MLP neurons of a small language model. Each row is named by its layer, matrix (up: input weights; down: output weights) and neuron, and shows model dimensions 240-367. Each number is 128 + 24 x the weight over its row's rms, rounded and kept within 0 to 255. Numbers have three digits each.
After each neuron's rows, "fires on" lists the tokens most often at its 100 highest values on Wikipedia text that the model never trained on.

L3.up621:169098184134097141155160161120163117071122098122058143154129145135101136132152124094116126144129121141164129069102119104149153135174118094135172121136151144118115116116111121150120103144106102138157138121086100128106087103124077101119101107128130139163127116115117127107114097131138105151088118094086130130150129100146146135127176113134111122089137141106105127127115142153137172155140
L3.down621:094130105076148118070121116101136139165147153137111134109116103116126132117102123107149101144124133093087176158124132124110121115087094164104118135140146094085122140103131174118110093089121143140096125161119133120160181126133114137123174158151127135094069154124105116170148134123133175125111151107141125138124053153163098142130104128150132111108132165139131146176147140113124092120106
fires on: " |", ";"

L3.up970:114084106110126166138093174096141092169110119137116180149119143138144139116109135157132103111147151136126146140113133123109103117174083125154173140077127096132126118150141127076123088093125121125110139117092118168131140092104122089112097145118077141154131104145106111144163131123155134158123158125104077165104161149113126127131161111165149131081115156118138140097143179146125149112118
L3.down970:193135142121116095164168085134117171127138140105152123121134138113118130153126136122141106128105094107151139139109077132127143106124149117080111117155145130145113135137162108145150157144111125127135107164119156101140105142155126163120138125135164126113134144107140149102127144114107178120123119159163148144186099150125163135126085102157143111175151131138105109153116117127139099094142
fires on: "-", " each", " o", "ange", "hi", " square"

L3.up1244:133145152122114107099155118142143148133102143140155158169144129145149112150119108145077104119138130137112137144161193139165139111151115112111138146082139153097115120144165113147129143073151123136137113119117147106126098131119135165113162133137105102133124137121116120095129128141169131122125135126085101153133149141131169160149119120138136133139099160098155149145139122152114140157104
L3.down1244:172153095105115179151111168108104142152129143129166142149140124130117160138129136090152151129078162104147118105087074159087126137094149158133106151139102120128115132125132131100115097138137143100104154139131114099150124121155139094170112127098106171151102122159089153150139146128150168121110118126155117123121108157124101102123150163139114138125123113141131140122106119121144125134137
fires on: " |", "=", " Rah", " on"

L5.up1615:132168175108121136136152113067117116140162112114151153089169143157136133104105116166149171126110129147109132164155102134134106119096126115156107116129124141113126154126150143079167161172146138159139156123105041114116134120160166154167161104135140103127142148116108178124157158142132153125165135123132155117108167114160142102129171070166139135135113122134101127121121154108151109153159
L5.down1615:136112046143129128113141143143168129115160161136111137142106130145119117171152119131106122093111149090156150107118099146137152181154098153097171129110129108122120087109130119112088113109106114128090141138097186131120141125135114111115145158132092164176123113149129038092088162136148111136096147096101068090144107155121121177128127202136104169133147117131145139122149071159122155119098
fires on: " was", "w", " is", "h", "ed", "il"

L5.up1027:162147120123116152156150105107136178128141151143077111120183142090096184140119104087128101129131120159142079115173135121097107154203133113127127084093151096151153158128102075098138109123113102146104112114174121154164080127114113127136112129123138129116124121128151104083105162123123163152087139153096108141134114145106133131093093114168133115145092129110080159140135138162126147154105
L5.down1027:088105159125142138118110107129088078102122104113149115136092124120156091083112158158132143159130105103117115103082109141108104136055165101095144154172101128150095100134112167151113114133117153091144145118128091107134121172145142144124129131102152119134140131164146131143146067104111116104142115082131158139109127136158136118109167119129159109133211112110139151114135137105106098108126
fires on: "s", " of", " for", " the", "|", " at"

L5.up51:105102152138072116169137143105173170097130160167120133118138099122111123098162101099111124124148096120126174089154105159115155111109139146139172113139171144139116122162127106096120151149132127131124076132108146088147118188142132126165149124162105166111113145163176148139107130146117138137129111130154147097125162159092122162094153109149150113109156149162128067093130118109118158129122
L5.down51:119138121103123111080058085147111142142123130080119122140118148098113138160101120146142117137085133163160108125128174115126121116133130153130145112098123144120138130136130122129161107141079141092138157102147119094106128132135156103123138166094154171124142122108100083149149133122088137130152116115124142163084118124113126118151061160097129082129124146116123145096096164095109130077185
fires on: "-"

L3.up1363:126154095165147131146120131134117170084132095131125139122161099134104154113099076116121093122159137152124189156080126157136125152099110115162109110153147100123149135130116124125163101127126114128156129136140147141153144114100120076119136153119094121134127143144127134118141124140112153130119113118146125105107143111097150109136093120104116068097113145101147093110132113148142155122133
L3.down1363:116046148153115110129093134157106136152120171125167125139110132103136087092116168130134110157089164143115084127156120103169131060143135108118151134120156134101112134159141141121100140149136123134135157124110114092155121083113114137124115084066153133122135087139139149142145125089155095119149099097116112134102113135143122148125091135126127142109129082147107130146135108134122182140130
fires on: " |", ":", " section", "ny"

L3.up566:138119102094146101146101118131133118105187129178105156136110101127100136048119150160157143133107121135078158117154150166112145097164123138143107108098150123123123129207128138140108109130139140109143112134137080119139130127119100124132127143134055100114143128145135162102140126131155131124157108172073141138085109136187116133099148146107122143121136147121141137099137090147129140090136
L3.down566:105133159125141144144142124099125134119095128103141107125168172119148110153106135099102080091132151139135153119119111096109121126117097107100144126137120149132124134096122154110192120124124125164140134148092117109125155098126141134100135110125179118154116101149113100169128117144132106086121184098161141131192165115108076115129134116137128153134130142124122121172133140112136134153145
fires on: ",", ".", " that", " |"

L5.up1788:129111138148112109170115150112127121118100166132152136102073106108087125099121075138117083158138125132122131098148132146117180095112084114117124154170161079134110121161106149123172153103078136130140144136102146133096097090089111146096126145169087122160161108112093147089180137131085144128148129139126162115103131155086106133122099098125151082118110124173162124146170123166131185143141
L5.down1788:124152183124136174086175108127162126135155084117100117107144137157131115123118167115153162123134143151154145132095123116155105163151139147096104125112122147120159115148155157146098145105156097149117113106101165149135124157165129135149113128150062150093104149118142105122096117102132115118149155140185103140127168136157151153138129114128099148152125122106152142116069142120126115131097
fires on: "-", " |", " to", ".", " m"

L5.up971:162124137131062111155140117124153163190135123126098064110182120138086125075124142121147136119129173148107122153173147098097116096141132137122133117125168126115093109167131148101130089148155142106134112143113120138106106135141125120167152127176112091086156152122156121110156115112135129153119130149124125119176132161089114124124122150083109160090142137136125115112125143082103139097163
L5.down971:129132122102128118105105130184096153142130091114159184170074119132138119168099110144112182163106118098147091108136127142139123095116145147136128136145160085143127095110119082146130166157125103125141110168132107122143110143126172089083090145121144150108127133160124141119148118114104139137135142098134078164130132088102117131145120088147156124150143109108103128156137086138094174135152
fires on: "-"

L3.up1914:124109139126092159141170160093114105140120128110113141119115139148103091104139121135125083127127116164134135155108133149115163136141105120124101119105166127118109126131104152084111144148078139145112138151118092110139146095128140120121131143083093137139135182145096167126113130123158097095188105103121112148140173152104110162131155105111120171100149137071081136121156154083145100104132
L3.down1914:168108119123130131139076165140125112164127143161098143135115146104155124137159135124129172146098106108156114072119092149101120155090145116129150118183140099112127143119141103135121141164132102147112147159105125161149142092083124157165106179148112113136088110152102122159134163129117137116102134145099147136090120130165172101120151101147143122114141110151177125142091128137119151151121
fires on: " |", " day", "ed", " daughter", " Member"

L5.up572:131105153132132129127144146143156177103162092139141100133165118125099150127148132081131111124143140178105112148162113115166138161165113095122108137113169116151136115120116103108085134128141130102087126143060113142138109096142158132139118153111132147111131172151128167122112130115115127090104130115102049115130130118133154198123107140101115141122153137110086180129143129135112142107129
L5.down572:139110158161107112114162094137159132127125141127127113136166128140147101102095133132124132120141106117132145115096152150129122100162124134115142107115114084125137084135109100147170105087127165139157108121149133137146156102139137145124116125147121113122165098146126072112133078133129101139152161149151140167119154121140110121133121150211137168124173165102134078136124144079164127116124
fires on: " |", "|", "  "

L5.up1058:143149107104181162131113133129142112129120120102152121116128096156078165120140126140156128135172138125139128134151122091146100112120097154164166138140115127129129116126163082110112127129122123122105125110122100100125131134071159112139127106110108158137150119123137140080140145162091121112099105089128141088117109101171106128148142123133125185132148178098129084123122152123139117139095
L5.down1058:134157099132101074126146118126130151137112120111116183131128137146153106125119165138110128122072128136101159130118095119128130123123134132099121128096152106145107122109100144141116128132114112118136114131104162144132131128176090169128169153153157114113081150149141108132120166115191116148176137135151150146163135167092119171121085131129114159109135078131152134127130101121160158162098
fires on: "d", ":", "h", "ed", "r"

L5.up1661:139136127139116139154099181138171127135106127121136139153140116109140156111127074144128133123114139106129104123082143157087204090116155140145129163124122116123089140147161089119149079122116150115119111139125151143155151110123080107129095153103132134105091124126146121175119129060181102107125141116136151148131114115125137136115134106131112105123142147108150110127089114135131142112144
L5.down1661:115136174122143130092155095114109128108170119128159124114157127177108095120094158109124104145142076104165105100175133091157130154130084111107123102133113158103149135126080157139121126084095119146119163132170111142089096124153160129161164162143133159129159175142096097075146092164081117112142096154111118140095123118115125092075132148120155135166105111105124153144128146155119112188146
fires on: ":", "mar", "p", "son", " singles"

L3.up1716:126133128105183105144125157137172164140127135159106136129125084146103125113131159129129110120125165138182073156069135147128102108101105118145170107093107089186151158126110159128131135117135149156128122151136135148142111160141106139120121092133116160112164147119169158152152154113149098132098124126102138116176114149154148158143109115114144091146107155141124092088102093102100149114108
L3.down1716:136145131153108122123111091099083078136110115138145122108134181131133109157116097114125146107129086114082182141130098107121132133124116107101077155141155124096092110131144094154135084117126115105135117112113132112111149098115132127180139150107140113143113128128094104086116098150092188114127147103124117144088176081102132112126110129143106155143180122094155155152169152160164124096119
fires on: " |", "ali", " that", "iga", " England"

L3.up695:137105167126130124119114128118148142147154133162109155137108142128132111111132141186148094152115107138113184098156191114163154099160127143141131097107120092135146134153111138131130119103106136183166141112135056080097150156114165131103152178117084118120113140151127154159126074156075115094148118120099149167123126131134125178138123126116131127091144111113101150133149119152138160132119
L3.down695:129123140132170110089133137146163139079105142138121116100129179123112098155131131093088107113150123113116113148133145110144153180150111118128118151128151103108146147121124155107119128055114117185165131074133139099160121116121100165154126088146118131185193131165153127160060136151185113118125142121123117105133182093186095120101116104132146162109173081107153117142147159138132080103120
fires on: ".", " |"

L5.up58:129096095114177133132106165145148163153131137145119114059141111105133095138061117153104158109135117118118142157167128130124123122133118126133145101082106136180126099109145143094168095149069148151163112122098142130127141106125116114113150145102085160115166150123122110150138143101126158098101093071091106112128130111129115112125089144134125107147139127130139109095123086120124099145140
L5.down58:129131184135140185110141078088092133067123112110118120138137134137115158138141142094160129156152146129176146174085158101160103081138110120127099135144149145098139130130117094140101175117103088108098072129143153086117133190117135101144080123152125108199088132153134150148139113109114119127162171122155133141154139133147153115116107138089156123115126127139158145163127143135113115128136
fires on: ",", " |"

L3.up113:164130089120176145107179118136114157137133099133144121164168098129098136170091114158142123125137159105151142100116111121084122119131120101108179108146123139138122127127150108136150097090113117129151170137157183129141110104096103079122146126098110131131122115122085112113204160125140119139161113136118131116134129121089130100111126152116089108142150119160116118125132114170137162131180
L3.down113:121109142159151108134137115119129073108178142159112126146116130126135064086186131066103101103122147162098105102153152139119129117118136082153111104131141170122157133106138211155112142177132128124147080131122085095101132109126140142082117113143181090158118127175203165109087104123149126093109103129138141111140145123159177130104125127173169148146090118089160103131113104118129126126115
fires on: "'", ".", " :", "y", " by", "e"

L3.up771:148090125142089113126148136055170125124118123172140110107133114129089152144090081109126089134151151123151126107141110102167140086170114117149128098079124090120145149131161147139133158126117130141125113108149124123170113090128112124101134134134076120099114142114139127123115132115117117170121147110117115144182168116127193140167119130152143120119155174099102171120144133148126158144095
L3.down771:127151118125155132157134140132114109154088124120164135157092122123156148124140112161121124155102096105116079148137096132107109130104152112091127153181140118126100120155126129130093156175117142134122125192163118182116115134125146128137130112095130149140133092135114146129122153126098205130136140129169128147080079156116128155135131144168128132117131140106120099174117096125129143108121
fires on: "-", "|", " |"

L5.up835:142162141123120117098121121137118111134127123167110134119134130120140123156125135139132112156081083172122082131135120161093117135122161144115157153128157106115133131134149129126165162137105150118140129153151141147082056087132099122130124153101141145171109109104073117121124130135132161161158099118127136148127073144079139113167102145134145126117146143138121135106111162129127171168124
L5.down835:156095115149105154171127127138128144114107143124133158143137141149126118135164129144129112145163176095141146160093122112145115079154115139156098108167121092124120107108109136116096145122171155087127101120090159128162178083174128111164127126152131117092135150145152139129124131152136105063096111159098126092150146136173160108135131086132164133171109149102164098154128098155135137091129
fires on: "-", " in", " to", "–", "\\", "."

L3.up741:136124109127092097128159129129124110152161125134109080113110087137109109094116152143139160135121098146123150139115179150141157150126108144147127140119131089089141111155154152113138084113138182138091159127123092163101100109119118099109097134107133129079121147152089178153156124109159133145142099149137113124111111122099146134137185171094151144104146117119095148121128146158158093116113
L3.down741:153106183106126139096074156131141141117095129127121190159174192122133134143169123138131093138139139139118130125144096129109110100149126108089121117149148130141103124151111102169117121113125091151164116131153121081196152124129109110149141156088106114144159131105110085099121134150109129110111160117126160145158159128158079106141110126164106116116145116103163115146139153088119156123130
fires on: " |", " it", " Report"